Weights of a small GPT-style language model, trained from scratch on English Wikipedia: 4 heads of 32.
MLP neurons of a small language model. Each row is named by its layer, matrix (up: input weights) and neuron, and shows model dimensions 0-95. Each number is 128 + 24 x the weight over its row's rms, rounded and kept within 0 to 255.
Before each neuron's rows, "fires after" lists the tokens most often just before its 100 highest values on Wikipedia text that the model never trained on.

fires after: "4", "6", "9", "7", "0", "3"
L4.up232 [153 146 135 141 148  93 143 141 124 111 124 150 139 107  86 168 139 163 125 116  76 133 139 113 162 117 124  65 131 134 127  93 103 103  96 129 129 120 109  83 141 145 147 147 125 112 137 129 105 122 136 134 131 105 162 115 197 169 119 118  89 144 136 138 130  99 132  76  67 132 126 118 125 133 120 164 150 166 137 146 147 126 119 163 158  69  99 136 151 118 126 142 176 109 107 125]

fires after: " ", " –"
L11.up587 [149 156  98 116  99 136 121  96 125 152 146 186 155 135 113 142 106 111 104 144 142 140 123 122 139 128 128  88 133  87 158 177 157 110 154 117 106 118  99 133 162 114 155 125 125 117 102 156 121 149 143 113 121 123 129 114  57 152 123 122 146 185 130 140 130 126 115 110  79 151 128 115 135 129 137 153 160 104 108 119 133 163 112 117 144 113 115 154 115 143 111 107 132 118 107 143]

fires after: "9", "7", "2", "8", "6", "3"
L7.up578 [144 104 131 108 127 114 140 116 112 133 135 176 143 150 154 131 134 128 136 109 115 123 129 172 119 186  82 140 150 109 155 128  63 104 111 123 106 159 120 110 135 118 147 141 118 103 118 129  88 143 130 159 121 128 103 154 113 114 147  74 134  81 142 115 117  98 157 122  93 163 135 144 142 137 133 133 160 126 116 143 156 124 163 137  83  84 136 113 106 108 115 189 154 117 135 129]

fires after: " ", ".", ".\n\n", "\n", " (", " a"
L8.up228 [103 122 136 112 145 150 110 111 137 112 155 140 155 102 132 157 140 105 139 109 111 127 127 103 119 124 102 134 101 129 151 155 138 112 202 118 122  85 141 150 117 107 106 117 119  83 108 141 147 160 172 135 184 134 136 132  98 132  87 131 130 168 149 117 138 124  57 154 112 167 134 126 152 139 134 108 142 135 131 121 170 153 104 150 151 143 116 139  99 135 127 133 152 112 116 113]

fires after: "2", "1", "3", "4", "9"
L10.up556 [ 86 103 105 144  80  85 140 151 108 165 137 133 106 143 100 137  85 141 148 120  54 125 140 113 162 130 155 163 144 151 156 152 129 148 107 145 116 127 138 123 130 110 150 164 131 139 111 135 142 143 158 158 168 119 174 117 102 135 157 120 144 134  94 123 120 134 131 152  89 109 143 152 116 108 153 138  81 131 112 135  86 129 130 159 115 103 143 131 144 104 138 141 159 138  86 132]

fires after: " ", " ("
L11.up254 [139 178 124  86 117 162 134 114 169 122 128 163 126  99 101 150 115 101 127 103 109 100 143 138 136 150 116 114  99 146 112 117 164 115 126 129 135 131 126 116 133 122 116 149 137  94 121 132 132 105 136 117 157 139 141 116 136 129 120 123 120 133  91 123 137 123 150 107 114 115  99 172 176 139 123 189 141 102 160 128 160 115 127 109  84 120 173 148  84 139  71 110 118 123 131  92]

fires after: " ", "0", "–", "9", "-"
L8.up192 [133 117 127 102 121  99 138 122 150 162 131 112 113 120 105 107 175 132 170  44 128 138 152 158  75 104 100 112 153  53 106 140 132 133 134 128 129 139 133 131  83 119 126  87 149 139 155 132 136 117 154 159 175 168 155 152 160 198 108 133  96 153 120 130  81 173 117 147  82 150 141 141 126 131 134 146 148 133 147 124 137 140 139 128 131 121 146 116 111 125 152 138 151 143 140 169]

fires after: "0", "6", "7", "2", "4", "1"
L4.up244 [145 125 101 125 116 105 103 104 119 125 167 170  99 193 111 152 164 124 132  87 125 133 126 141 144 127 113 126 135 152 160  85  65  80 154 104 121 101 106 102 135  84 129 114 120 123 171 113 116 172  94 159 108 162 125  91 145 139 116 143  93 143 111 163 116 129 135 128  86 130 137 124 151 139 166  94 129 174 160 130 161  97 114 170 120 128 151 150 134 116 135 122 112 108 104 118]

fires after: " ", " of", " (", " |"
L10.up76 [107 162 116 110  60 124 132 130 146 114 114 152 138 114 160 107 119  96 113 120 133 133 109 109 138  84 114 215 103 139 132 181 127 102 108 116  99 164 149 142 123 140 166 143 148 138 107 172 123 161 149 124 133 123 175 121  82 144 110  95 112 152 129 102 132 124  87 168 144 152 138 160 143 138  81 140 132  95 120 157 139 148 133 117 141 107 135 106  88 178 116 101 146 177 167 114]

fires after: " |", " ", "0", "1"
L3.up634 [134 162 159 132  79 126 110 113 122 134 121 142 117 112 140 140 186  85 139 156 112 155 124 148 105 138 160 161 104 141 159 175 107 167  97 113  93 135 150 141 104 119 136  74 201  84 121 102 100 114  93 128  90 141 125 136 137 114  93 123 148 124 118 155 101 132  70 132 131 165  89 138  88 134 127 107 105 145 136 149 111 122 142 103 122 141 109 158 166  89 138 107 137  94 107 138]

fires after: "0", "7", "6", "9", "1", "4"
L3.up206 [140  96 111 134  93 120 137 137 112 113 119  88 158 130 148 120 140 131 157  78 106 154 154 121 152 117 152 167 101 109 119 130 146 131 159 107  90 102 113 135 169 143 172 133 126 146 135  94  98 148 137 125 118 144 133 126 137 152 161 111 134  85 117 100 118 126 115 121 106 147 175 164 137 105 155 129 132 144 117 155 117 114 189 116 122  89 126  95 103 111 141 130 150  89 133 124]

fires after: "\n", ")\n", " \"", "===\n", " (", "==="
L4.up45 [109 113 181 117 126 151 148 119 128 166 146 128 140 125 133 138 155 110 146 164 153 142 125 154 113 132 165 151 135 117 139 109 138 111 169 157  95 129 162 135 139 161 112 139 110 102  81 150 128 127 103 153 122  83 106 127 111 162 130  96 112 141 109 132  87 143 129 113 117 120 139 122  92 164 148 136 118  85 148  92 133 151 117 106 147 114  63 168 122 107  87 144 152 157 116 116]

fires after: "0", "9", "–", "1", " Kh"
L11.up351 [151 145  85 126  78 155 146 172 162 108 146 120 123 131 146 103 175 117 167  98 161 117 128 171 105 142 142 156 109 126 101 126 107 115 132 124 145 146 152 143 103 105 151  88 151  99  89 136 164 100 161  99 108 157 198 104 143 102 131 100 109 152 148 112 122  92 103 132 140 160 123 164 155 118 158 142  71 111  80 129  93 111 164 117 120 164 124 123 138 127 112 138 122 166 125 141]

fires after: " as", "2", "3", " had", " has", "1"
L11.up18 [137 139 115 130 124 135 138 141 154  86 159 115 135 152 138 171 132 124 109 102  95 124 115 116 116 171 148 128 123 138 127 137 164 111 122 115 111 123 130  60 116 115 148 135 139 157  80 114 111 149 120 135 126 141 106 142 119 133 156 137 118 134 126 112 140 145 111 141  95 185 123 113 140  98 125 150 119 147  76 121 115 156 154 149 136 143 126 138 145 128 102 116 129  85 157 119]

fires after: " ", " the", " \""
L5.up66 [173 152 116 115  86 174 153 156 109  79 109 133 101 113 111 162 136 131 144 163 157 129 170 112 127  99 107 128 131 160 108 141 147 123 109 135  56 161  69 111 124 156 177 131 141 119 132 148 161 104 106 132 177 148 113 133 109 127 118 114 121 127 146 134 134 120 109 133 150 107 103 109 124 130 128 139 115 174 147 138  80 126 100 114  85 136 132 112  95 136 159 127  96 117 124 132]

fires after: " ", "1", " in", " one", " I", "2"
L10.up608 [114 172 150 126 138 154 134  90 129 137 156 137 142 150 173 151 120 146 139 164 141 125  92  93 152 144 147 162 118 116 139 137 135 142 154  89 128 136 179  80 170 140 127  89 127 154 137 166  91 100 111  96 154  78 100 174 119 154  82 163 119 127 145 125 147 104 156 120 132 162 126 113 149 161 136 116 120 133 129 131 111 140 119 133 135 128  75  90 118  89 106 156 129 153 155 135]

fires after: " ", " on", " |\n", "On", " On", "-"
L6.up585 [130 147 120 106  79 186 160  87 164 120 163 121 121 114 130 163 161 128 153 164 109 147 139 135 126 163 134 122 121 112 185 120 120  79 148 148 125 144  89 115 135 109 111 142 128 133  90 167 120 145 133 122 120 146 104 112  81 101 135 141 104 120 119 116 138 169 100 114 128  72  91 154 148 140  93 176 109 136 152 120 103 118  96 123 164 162  75 130 108 160 138 164 134 107 146 138]

fires after: " in", " In", " on", " of", ".", " around"
L3.up17 [117 160 148 125 141 146 175 111 111 100  72 119 139 153 127 150 119 134 145 124 160 110 124 115 117 131 149 121 123 163  83 130 140 161  95 117 123 138  81 110 122 164 103 129 100 146 129 189 115 124 147 151 115 115 125 122 142 120 140 117 109 175 137 117 114 123 115 109 152 121 138 148 130 126 109 144 113 108 106 118 113 136 119 126 143  88  94 180 111 163 100 128 110 141 120 128]

fires after: "\n", "==\n", " (", " the"
L4.up353 [156 110 174  91 104  99 154 134 142  78 105  96 156 112 129 139 110 151 140 128 185 140 145 167 116 117 146 133  88 172 140 121 155  80 129 112 123 117 143 104 133 148 159  92 140  96  95 171 149 113 118  96 142  93 122 103 134 127  81 101 135 124  85 139 115 144 161 135 135 129 175 122 129 172 131 124 108 163 134 139 125 175 128 141 120 115  99 121 133 133 117 136 133 135 144 115]

fires after: "9", "1", " ", ",", "8"
L8.up378 [117 163 151 118 132 140 118 165 180 145 119 180 154 121 109 129 177 110 119 123 131 100 153 147 125 100 107 136 162  78  88 151 112 107 133 130 122 128 102 136 131 158 108 103 120 136 138 158 108 162 149 131 137 163 131 169  75 151 104  98 126 164 125 101 155 134  88  90 157 140 122 139 165 122 150 113 121 116 126 160 116 135 121 125 110 102 153 123 166 127 150 150 124 102 129 109]

fires after: "0", "9", "5", "7"
L5.up275 [146 121 136 114  82 124 120 164  97 131  99 142 130 123 136 163 126 157  69 121 105 100 135 103 123 119 121 151 130 136  88 135 109 129 123 104 148 129 112 118 124 128 149 111 105 131 179 111 107 134 180 125 116 103 117 103 170 154 126 151 157 109 148 117 124 153 120  69 160 124 145 199  82 136 133 147  97 124  88 117 121 111 128 111  84 128 146 130  92 132 168 147 131 143 152 141]

fires after: " in", " In", " of"
L6.up430 [ 93 150 155 112 176 166 130 150 167 101 125 137 155 133 135 147 146  80 149 136 163  86 102 134 129 174 140 131 156 130 125 100 133 144 131 143  99  80  79 128  92 123 125 157 142 120 109 150 148 119 128 132 110 137 137 113 124 110 110 117 105 161  73 123 120 119 156 124 136 101 165 127 181 151 131 133 111  99  94 122 138 123 140 105 121 139 120 165 174 153 112 133 132 143 152  97]

fires after: " ", "–"
L7.up631 [166 144 123 130  93 131 147 126 138 110 144 118 135 152 116 174 147 124 143 148 133 140  81 144 102 172 137 156 113  85  82 181 132 145  98  90  93 143  65 106 144  96 132 150 152 126 138 174 148 119 188 122 155 137 119  87 112 133  91 129  97 137 105 139 208 118 140 130 147 110 130 141 146 135 106 117 137 148 130 139 109 105 112 132  93 161 152 149 133 168 141 104 116 141 160 116]

fires after: "1", "9", "8", "3", "5", ")"
L10.up262 [122 124 121 145 140 192  85 128 140 107  95 109 148 116 121 120 124  99 146 145 129 138 104 157 148 125 126 134 129 144 112 123  85 123 133  84 151 179 171 161 107 103 121 104 135 108 148 141 145  94 106 104 144 118 141 151 169 103 181  69 125  60 125 147  94 120 128 118 163 155 112 157 112  77 115 147 153 120 115 104 120 115 129 191 151 115 110 178 136 155 130 175 121 126 122 129]

fires after: "In", " In", " on", "On", "-", " On"
L8.up232 [121 128 137 123 130 152 152 126 117 155 112 130 174 154 156 121  94 167 154 174 119 110 132 134 167 145 117 120 127 168 147 115 142 158 124 115 163 102 107  93 112 127  99 118 131 131 124 103 100 181 116 125 133 130 148 138 167  86  75 159 151 126 176 128 132 120 104 135 104 106 118 201 152  86  98 141  93 100 133 117 139 111  84 148 123 134 149 151 104 133  91 100 128 112 121 110]

fires after: "1", "2", "9", "0", "6", "8"
L3.up53 [171 102 138 131 121  88 144  70 118 130 159  94 131 107 103 148  87 149 203 156 124 116 118 107 127 140 103 141 164 120 117 128 131  91 153 123  89 115 133 126 173 143 149  98 134 112 139  86 115 116 118 121 107 140 147 111 180 157 120 113 147 116 137 144 135 111 133 132 116 151 126 176 120 152 136 167 144 132 129 163 102 113 137 145 130 128 136 142 122  97 169  88 154 118 105 102]

fires after: " (", "1", " ", "-"
L3.up334 [153 119 135 152 155 179 137 112 114 118  77 137 150 135  86 158 146 145 158 117 152 130 141  90 154 114 101 132 110 170 132 120 120 143 158 173 164 150  81 157 117  91 135 144 140  82 115 116 130 136 138 120 137 177 123 135 130 107 105 121 170 166 140  89  99 165 105 116 128 101 104 120 148 168 128  93 121 121 136 125 162 125 126 123 122 112 122 125 104 127 146 160 139 112 144  94]

fires after: " ", "1", " the"
L5.up129 [103 150 184 158 111 148 165 126 119 134 122 157 122 101 141 169 143 130  87 120 184 160 120 148 141 104 141 149 138 131  96 154 131 171 146 131 164 139 144 183  92 151 119 113 139 128 141 119 137  87 128 125 134 114 114 141 113  81 114 115 156 163 129 101 162 117 155 131 122 127  93 144 157 152 121 117 133  90 109 134 109  92 179 128 132 136  93 115 132  99 164 130 129 108 162 116]